Weights of a small transformer language model.
Architecture: RMSNorm before each block, no biases in attention or MLP, tied embeddings.
Training: a variant of Muon for these matrices, 10627 steps.
MLP neurons of a small language model. Each row is named by its layer, matrix (up: input weights) and neuron, and shows model dimensions 80-143. Each number is 50 + 12 x the weight over its row's rms, rounded and kept within 0 to 99.
After each neuron's rows, "fires in" lists the words (lower case) most often at its 100 highest values on Wikipedia text that the model never trained on.

L3.up208:44 37 57 62 67 68 47 50 65 75 46 36 70 72 53 57 41 49 75 60 41 74 53 50 42 50 47 79 31 52 50 61 33 70 49 44 49 40 42 52 35 35 33 70 42 52 62 68 44 24 44 49 46 47 45 61 52 38 65 50 35 57 54 39
fires in: "were", "year", "are", "have", "with", "conference"

L3.up1138:53 55 50 36 34 58 48 55 42 73 37 61 62 44 25 95 50 44 56 41 64 53 58 45 67 41 27 39 47 52 52 48 46 46 30 30 42 48 61 45 55 55 53 53 63 47 54 51 54 40 55 48 58 62 44 57 50 58 34 52 51 51 69 39
fires in: "only", "league", "real"

L6.up739:64 48 52 42 43 33 65 61 45 38 42 42 53 66 42 62 63 48 47 46 52 54 51 45 49 59 39 54 48 44 45 60 41 60 67 66 36 18 73 36 43 53 53 47 55 49 34 47 53 55 68 55 36 45 35 56 52 34 51 47 71 62 46 62
fires in: "of", "has", "blinatumomab"

L3.up1267:49 33 48 49 70 52 72 41 49 49 38 40 67 52 59 75 32 43 51 64 40 46 49 78 58 53 38 37 60 43 56 72 26 58 38 45 27 38 54 55 33 27 39 51 57 48 66 78 42 49 61 45 53 44 53 43 37 62 34 51 44 59 50 32
fires in: "of", "for", "regional"

L3.up57:71 37 50 45 51 51 25 58 47 50 44 41 61 33 47 68 30 55 59 38 61 42 69 52 50 43 42 50 51 59 64 65 48 50 28 56 47 31 49 27 61 49 40 37 54 66 61 47 57 37 59 46 44 60 46 64 36 53 35 41 46 35 32 64
fires in: "as", "when", "if", "while", "because", "whether"

L6.up1545:54 58 65 70 47 69 33 37 46 51 68 36 63 52 33 63 55 24 34 53 62 61 44 66 68 59 52 40 21 57 40 32 61 44 60 47 53 63 74 41 45 30 52 55 27 48 58 37 57 72 49 40 62 70 46 42 43 48 52 47 45 39 47 36
fires in: "to", "of", "after", "around", "before", "about"

L3.up1029:54 46 61 57 40 71 64 66 42 59 48 48 41 52 50 57 51 59 44 54 50 74 55 44 45 31 40 42 45 45 41 50 48 46 57 48 60 40 60 48 58 54 27 40 28 41 54 54 59 54 53 56 34 64 58 66 45 60 45 56 59 55 61 50
fires in: "of", "another", "more"

L3.up389:51 39 58 60 56 81 65 56 67 51 35 53 49 35 42 59 55 58 41 54 39 42 29 18 42 44 58 23 46 45 59 57 46 50 42 84 64 34 48 38 59 57 48 60 58 58 50 63 49 50 43 43 67 45 75 36 55 47 41 41 38 38 30 53
fires in: "after", "within"

L3.up752:55 50 33 60 71 51 47 42 53 61 38 31 45 71 45 48 75 66 48 69 58 37 44 47 42 53 46 47 56 46 55 50 43 53 38 43 51 53 74 34 30 47 57 69 53 60 55 51 48 62 56 55 58 50 40 36 55 57 63 58 52 43 27 53
fires in: "of", "million", "medium"

L9.up249:75 55 55 69 41 43 33 34 50 41 42 59 67 51 60 52 56 43 56 38 62 47 50 37 48 53 53 44 44 47 51 67 42 65 39 57 50 38 50 51 66 38 46 54 56 52 61 49 31 64 77 60 57 40 41 54 34 61 42 52 49 56 55 59
fires in: "of", "to", "among", "in", "all", "several"

L9.up1700:44 52 64 47 48 75 61 33 63 33 63 55 70 39 48 44 43 38 51 29 45 38 31 64 53 47 53 45 64 41 67 46 65 79 44 48 53 45 42 60 57 39 51 67 39 50 44 49 32 68 61 62 51 59 69 45 56 49 32 39 38 45 51 53
fires in: "with", "in", "to"

L3.up967:45 65 58 44 49 65 76 61 61 29 50 45 48 33 39 51 46 25 45 30 47 56 56 37 38 56 62 73 29 33 55 66 39 67 52 55 57 41 45 45 34 49 47 45 44 49 57 45 31 50 52 55 38 52 60 51 47 65 22 56 42 34 53 53
fires in: "another", "main", "south", "body", "southern", "winner"

L6.up1192:35 42 51 54 59 48 59 67 44 41 53 43 53 54 60 47 54 39 37 67 47 55 56 49 33 54 57 63 54 43 54 45 32 48 47 64 51 64 53 60 57 89 44 51 36 55 49 57 33 58 27 54 60 62 51 47 49 27 71 46 54 05 44 50
fires in: "on", "along", "of"

L3.up60:61 45 41 51 64 49 50 62 41 31 38 42 45 54 47 51 46 64 56 25 57 32 53 61 58 38 59 36 46 42 42 68 51 44 49 70 42 59 40 26 57 36 42 41 44 67 52 69 30 34 54 59 33 48 61 19 48 56 65 48 46 47 43 53
fires in: "some", "few", "of", "many", "any"

L6.up1734:47 51 44 62 47 27 57 73 51 39 46 53 45 63 58 50 44 44 53 41 41 40 37 64 34 63 49 65 54 57 43 50 45 47 36 55 56 52 47 65 75 50 43 36 46 66 35 45 46 43 45 35 41 55 29 45 49 57 25 51 54 39 58 39
fires in: "on", "two", "anyone", "by"

L9.up509:38 45 66 43 60 30 50 42 52 68 40 65 30 42 41 59 58 80 36 44 62 45 73 42 42 34 45 57 36 47 41 55 57 53 52 62 52 51 53 47 18 46 28 63 52 54 73 28 50 50 40 55 36 52 51 66 45 49 50 71 30 59 41 63
fires in: "of", "from", "between"

L3.up631:50 23 71 55 37 71 55 50 36 42 25 40 62 58 63 41 48 49 33 57 45 45 56 61 48 50 54 76 37 66 60 53 66 60 41 47 52 24 68 45 42 26 39 47 54 65 40 35 49 47 54 39 32 49 53 47 60 53 45 58 49 50 52 47
fires in: "where", "war", "what", "who", "which"

L3.up1295:37 53 52 74 62 72 29 54 48 29 57 65 59 34 65 45 59 37 54 56 41 64 69 52 51 38 53 51 66 68 28 48 70 48 62 41 32 62 64 39 80 57 52 57 52 38 50 25 50 52 57 63 52 56 51 64 52 64 62 56 41 47 44 66
fires in: "years", "singles", "tracks", "track"

L3.up1582:33 58 46 52 26 49 56 50 60 54 73 71 53 66 62 59 47 39 55 50 40 45 43 50 26 50 63 48 47 52 65 46 58 62 35 36 48 50 64 48 77 54 42 70 60 58 50 45 17 46 39 52 64 53 49 49 46 61 87 49 53 47 46 50
fires in: "including", "as", "starring", "then", "to", "by"

L6.up1774:52 74 37 39 44 52 30 38 37 40 48 62 70 46 40 54 73 39 50 57 34 58 47 40 53 51 49 28 56 32 57 34 47 77 46 53 41 71 43 52 37 46 39 53 52 52 35 27 46 46 42 49 62 51 45 54 55 51 46 41 47 59 58 68
fires in: "to", "in", "through", "from"

L3.up1395:67 56 61 45 34 24 50 67 36 70 71 41 45 51 30 57 46 40 55 49 55 51 44 30 56 27 46 43 41 63 50 31 25 51 37 53 41 50 41 56 29 38 36 47 25 55 54 44 52 36 52 56 42 49 60 68 58 40 62 73 61 56 46 36
fires in: "short", "both", "further", "secret", "entire", "separate"

L3.up296:35 44 86 43 45 17 53 58 59 33 48 67 36 32 47 47 51 64 37 44 63 40 45 34 44 62 45 51 37 69 66 72 47 75 45 55 68 41 61 59 59 54 39 48 54 41 39 57 47 57 48 51 61 44 52 57 57 60 65 53 63 46 54 43
fires in: "world", "national", "of", "european", "atlantic"

L3.up457:51 36 48 66 45 31 65 37 28 65 64 27 53 27 62 35 42 41 67 49 58 54 25 75 74 62 46 45 46 38 58 46 65 47 57 59 58 23 48 41 47 67 60 48 48 52 34 32 50 44 44 48 35 21 36 30 57 41 54 63 43 56 57 40
fires in: "of", "by", "to", "for"

L9.up41:52 52 60 52 53 64 59 53 47 67 63 65 52 38 47 50 43 77 60 52 59 49 50 47 33 76 51 50 33 81 36 42 68 60 38 46 44 67 34 61 31 54 66 68 38 40 59 34 46 62 59 42 50 66 49 54 59 40 53 36 67 53 62 51
fires in: "from", "even", "like", "with"

L3.up1026:47 41 24 39 32 50 32 67 66 60 52 40 57 29 66 59 50 67 47 77 61 62 63 35 44 55 45 38 34 46 59 40 40 59 37 71 63 52 35 56 62 45 49 56 61 75 45 71 62 53 68 47 46 69 60 42 45 51 72 52 45 75 51 66
fires in: "if", "although", "should", "though", "when", "why"

L6.up993:56 29 25 63 47 53 49 55 53 51 68 69 67 60 71 70 42 46 30 64 48 65 36 47 47 57 54 50 49 62 72 49 62 54 44 57 54 56 65 70 44 52 62 65 18 46 25 54 47 52 58 53 59 39 50 58 35 26 45 43 49 49 69 59
fires in: "grumman", "0", "severely"

L3.up365:53 52 48 36 26 58 55 52 35 22 45 44 36 32 43 41 37 43 48 55 43 49 53 50 79 64 52 59 49 48 69 45 61 15 37 87 70 59 64 65 33 55 45 37 63 49 45 56 57 65 62 36 46 52 60 54 27 57 60 44 46 62 39 52
fires in: "a", "part", "an", "one"

L6.up1263:59 62 51 60 49 39 64 53 47 58 63 55 60 62 46 61 46 59 64 58 32 54 33 27 59 62 50 63 19 58 46 45 38 42 45 44 49 45 38 56 38 49 45 56 46 76 72 24 39 34 40 47 40 46 55 65 44 25 49 42 58 64 42 56
fires in: "to"

L9.up1061:32 50 61 68 39 51 48 66 54 44 50 47 38 63 80 66 50 46 52 65 51 43 33 54 57 64 49 58 35 39 55 51 36 26 32 58 59 53 43 58 72 48 49 54 64 43 55 35 45 44 56 25 41 46 35 42 46 53 76 53 58 44 60 51
fires in: "from", "at", "into", "in", "to", "on"

L3.up836:45 44 63 54 57 76 52 66 39 30 63 61 40 49 63 29 64 53 49 45 43 45 45 64 25 63 58 54 48 49 57 63 85 43 49 66 50 65 53 61 47 47 73 36 41 68 47 37 42 32 35 42 51 55 56 46 61 47 46 43 70 55 60 46
fires in: "highway", "s", "us", "road", "usk"

L3.up1525:44 42 56 50 48 43 43 55 40 64 48 60 62 57 55 47 68 50 61 68 62 46 24 39 48 43 33 51 53 47 63 45 50 54 41 71 59 47 46 39 36 33 30 53 37 62 63 60 77 79 43 59 64 49 55 60 50 63 56 61 23 51 45 56
fires in: "no", "none", "than", "of", "little"

L6.up503:54 41 46 59 42 52 63 44 65 35 51 49 52 69 55 52 57 39 58 61 41 42 43 58 44 46 78 66 40 53 50 43 72 62 28 50 39 45 45 37 37 49 55 35 45 70 50 60 34 55 59 25 27 56 40 49 50 43 71 49 64 49 40 58
fires in: "s", "were", "for", "of", "with", "2020"

L6.up297:65 56 53 38 48 43 41 27 54 34 73 48 46 53 59 56 50 45 66 63 42 62 60 64 38 56 70 54 38 76 45 61 58 60 43 48 33 43 57 76 45 57 31 60 47 44 47 62 56 28 50 41 44 43 48 50 49 65 39 42 50 69 45 56
fires in: "of"

L6.up209:62 32 36 46 40 42 46 33 44 54 57 48 59 53 53 46 54 74 29 44 44 54 33 59 38 37 65 58 69 65 43 38 28 42 51 40 61 47 54 31 45 33 37 77 51 62 37 34 37 38 39 60 45 68 25 59 59 35 62 72 81 67 31 46
fires in: "to", "time", "from", "paragould"

L3.up731:65 52 61 51 51 42 27 25 67 54 35 43 72 24 46 68 25 44 44 57 51 47 51 70 57 63 49 31 41 48 45 38 61 63 62 67 56 46 39 43 61 63 51 24 40 41 64 70 57 55 56 41 59 48 51 58 27 42 53 58 43 51 55 69
fires in: "to", "of", "openmindprojects", "that", "life"

L6.up389:53 60 51 65 60 54 71 42 49 60 32 67 53 45 51 60 56 74 63 66 48 36 24 49 29 56 36 58 51 20 58 65 25 47 29 36 62 84 53 36 34 52 53 50 50 37 58 39 49 68 52 42 50 41 61 68 46 60 43 31 79 32 37 43
fires in: "well", "newly", "severely", "finally", "following", "after"

L3.up935:42 28 34 75 49 60 54 41 30 64 54 33 46 42 66 34 18 72 71 58 55 62 58 44 22 67 55 67 51 51 55 51 54 50 57 52 50 58 46 61 44 76 55 55 60 44 56 48 81 61 46 26 56 52 58 45 71 60 58 61 56 36 35 71
fires in: "of", "nietzsche", "solution", "niflheim"

L6.up242:55 58 65 47 62 56 33 42 36 55 43 58 57 36 45 47 33 63 41 51 47 72 46 67 60 52 46 35 55 32 34 52 66 59 55 58 34 53 42 53 50 42 58 46 52 62 49 52 25 53 61 31 53 69 61 57 63 43 48 53 65 53 56 44
fires in: "that", "1", "said"

L6.up1255:44 28 49 51 55 26 58 43 33 46 47 59 60 33 32 48 47 51 40 62 54 60 39 39 45 61 30 63 39 36 39 45 61 31 74 50 65 49 50 52 72 28 41 28 42 45 49 47 46 43 32 41 30 38 54 51 62 48 55 79 40 75 44 42
fires in: "in", "on"

L6.up1108:45 35 55 53 37 45 47 69 47 37 38 51 49 76 21 63 59 51 58 78 58 38 60 28 46 54 46 35 31 41 46 45 32 72 76 58 54 63 44 36 43 26 65 91 25 65 46 40 56 72 56 24 56 47 42 45 44 50 53 46 40 57 36 46
fires in: "these", "the", "to", "are", "were", "dillon"

L3.up1472:60 53 58 36 42 46 41 37 61 53 67 44 59 44 47 58 67 59 49 45 33 37 38 48 43 22 36 55 39 55 56 57 62 51 39 63 54 34 50 57 63 65 42 52 63 40 57 60 74 33 51 22 62 72 51 40 39 23 35 57 60 21 48 45
fires in: "when", "if", "prison", "where", "infantry"

L9.up1305:58 34 46 28 46 43 43 75 56 34 33 46 42 68 68 46 35 70 72 61 55 41 52 70 59 56 14 44 32 34 42 45 49 55 68 27 54 57 59 53 50 47 37 31 45 52 60 58 50 61 42 67 30 54 74 49 60 46 23 66 60 79 65 45
fires in: "this", "that", "each", "next", "same", "according"

L3.up1069:48 52 55 54 46 35 41 43 39 55 39 36 43 62 36 61 47 43 31 36 49 55 64 57 49 32 45 61 66 63 49 45 55 39 49 54 42 53 48 49 46 57 41 46 37 58 77 33 83 40 52 41 51 73 58 51 51 54 50 43 50 48 56 34
fires in: "located", "based", "walter", "due", "athletes"

L6.up155:44 56 62 38 49 51 51 51 64 39 28 38 53 60 61 66 51 49 33 48 34 41 60 62 49 54 25 33 36 76 49 41 38 36 55 33 51 59 48 58 60 57 67 59 24 55 63 23 53 39 51 49 36 62 59 54 46 47 47 47 60 33 51 36
fires in: "each", "this", "every", "final", "first", "only"

L3.up552:58 32 52 41 43 57 53 44 38 36 49 60 27 62 55 49 26 44 49 53 45 50 69 43 72 47 42 50 64 25 53 67 20 54 59 46 44 48 42 58 77 60 43 48 49 30 54 65 40 77 52 36 34 33 52 58 62 50 52 53 54 62 49 41
fires in: "on", "following", "of", "below", "above"

L6.up1159:51 40 71 36 47 77 57 68 53 42 48 47 62 80 63 51 49 49 32 63 38 45 36 47 42 59 42 61 43 57 57 63 60 52 61 54 62 36 56 47 42 41 31 74 38 52 51 54 62 54 44 58 61 43 67 50 64 46 35 43 19 38 40 48
fires in: "with", "of", "by", "sentinel"

L3.up1554:55 58 44 41 44 44 62 62 40 42 55 29 49 38 56 69 64 59 45 51 55 37 51 49 47 52 61 35 64 46 78 59 35 50 57 43 40 33 43 51 60 58 68 52 50 45 34 58 40 56 44 49 31 45 67 30 54 52 56 61 44 51 65 41
fires in: "as", "these", "them", "include", "mosque"

L3.up1407:65 51 51 58 61 25 48 41 68 34 61 44 53 33 57 36 59 70 59 65 32 55 51 49 51 53 50 29 35 46 51 51 58 80 51 35 46 61 33 36 52 35 58 44 39 49 41 53 34 47 51 52 40 49 63 74 34 70 44 43 37 55 32 40
fires in: "such", "known", "n", "chief"

L6.up1191:68 56 50 58 72 53 43 63 30 50 44 51 66 52 48 37 72 63 42 26 46 52 48 34 11 55 55 41 43 53 37 41 63 64 48 61 51 27 44 52 53 52 35 48 54 57 58 25 62 44 56 43 28 44 60 56 61 19 49 53 48 59 43 50
fires in: "into", "in", "on", "air"

L3.up1306:26 45 47 55 44 41 54 38 59 61 61 41 85 39 43 53 62 48 45 64 60 43 60 41 40 67 35 67 48 40 34 50 43 55 58 47 54 54 47 50 48 22 32 75 82 34 55 65 67 47 67 51 56 69 63 36 46 62 52 45 63 44 62 61
fires in: "some", "because", "but", "who", "dollar", "any"

L9.up148:38 44 33 60 51 55 31 50 58 42 37 50 31 62 43 63 50 58 51 23 72 67 58 60 48 59 51 63 37 55 58 58 74 63 56 49 65 35 61 30 47 43 58 22 47 38 37 63 51 57 42 56 26 50 56 51 50 44 62 31 51 56 47 50
fires in: "all", "cross", "first"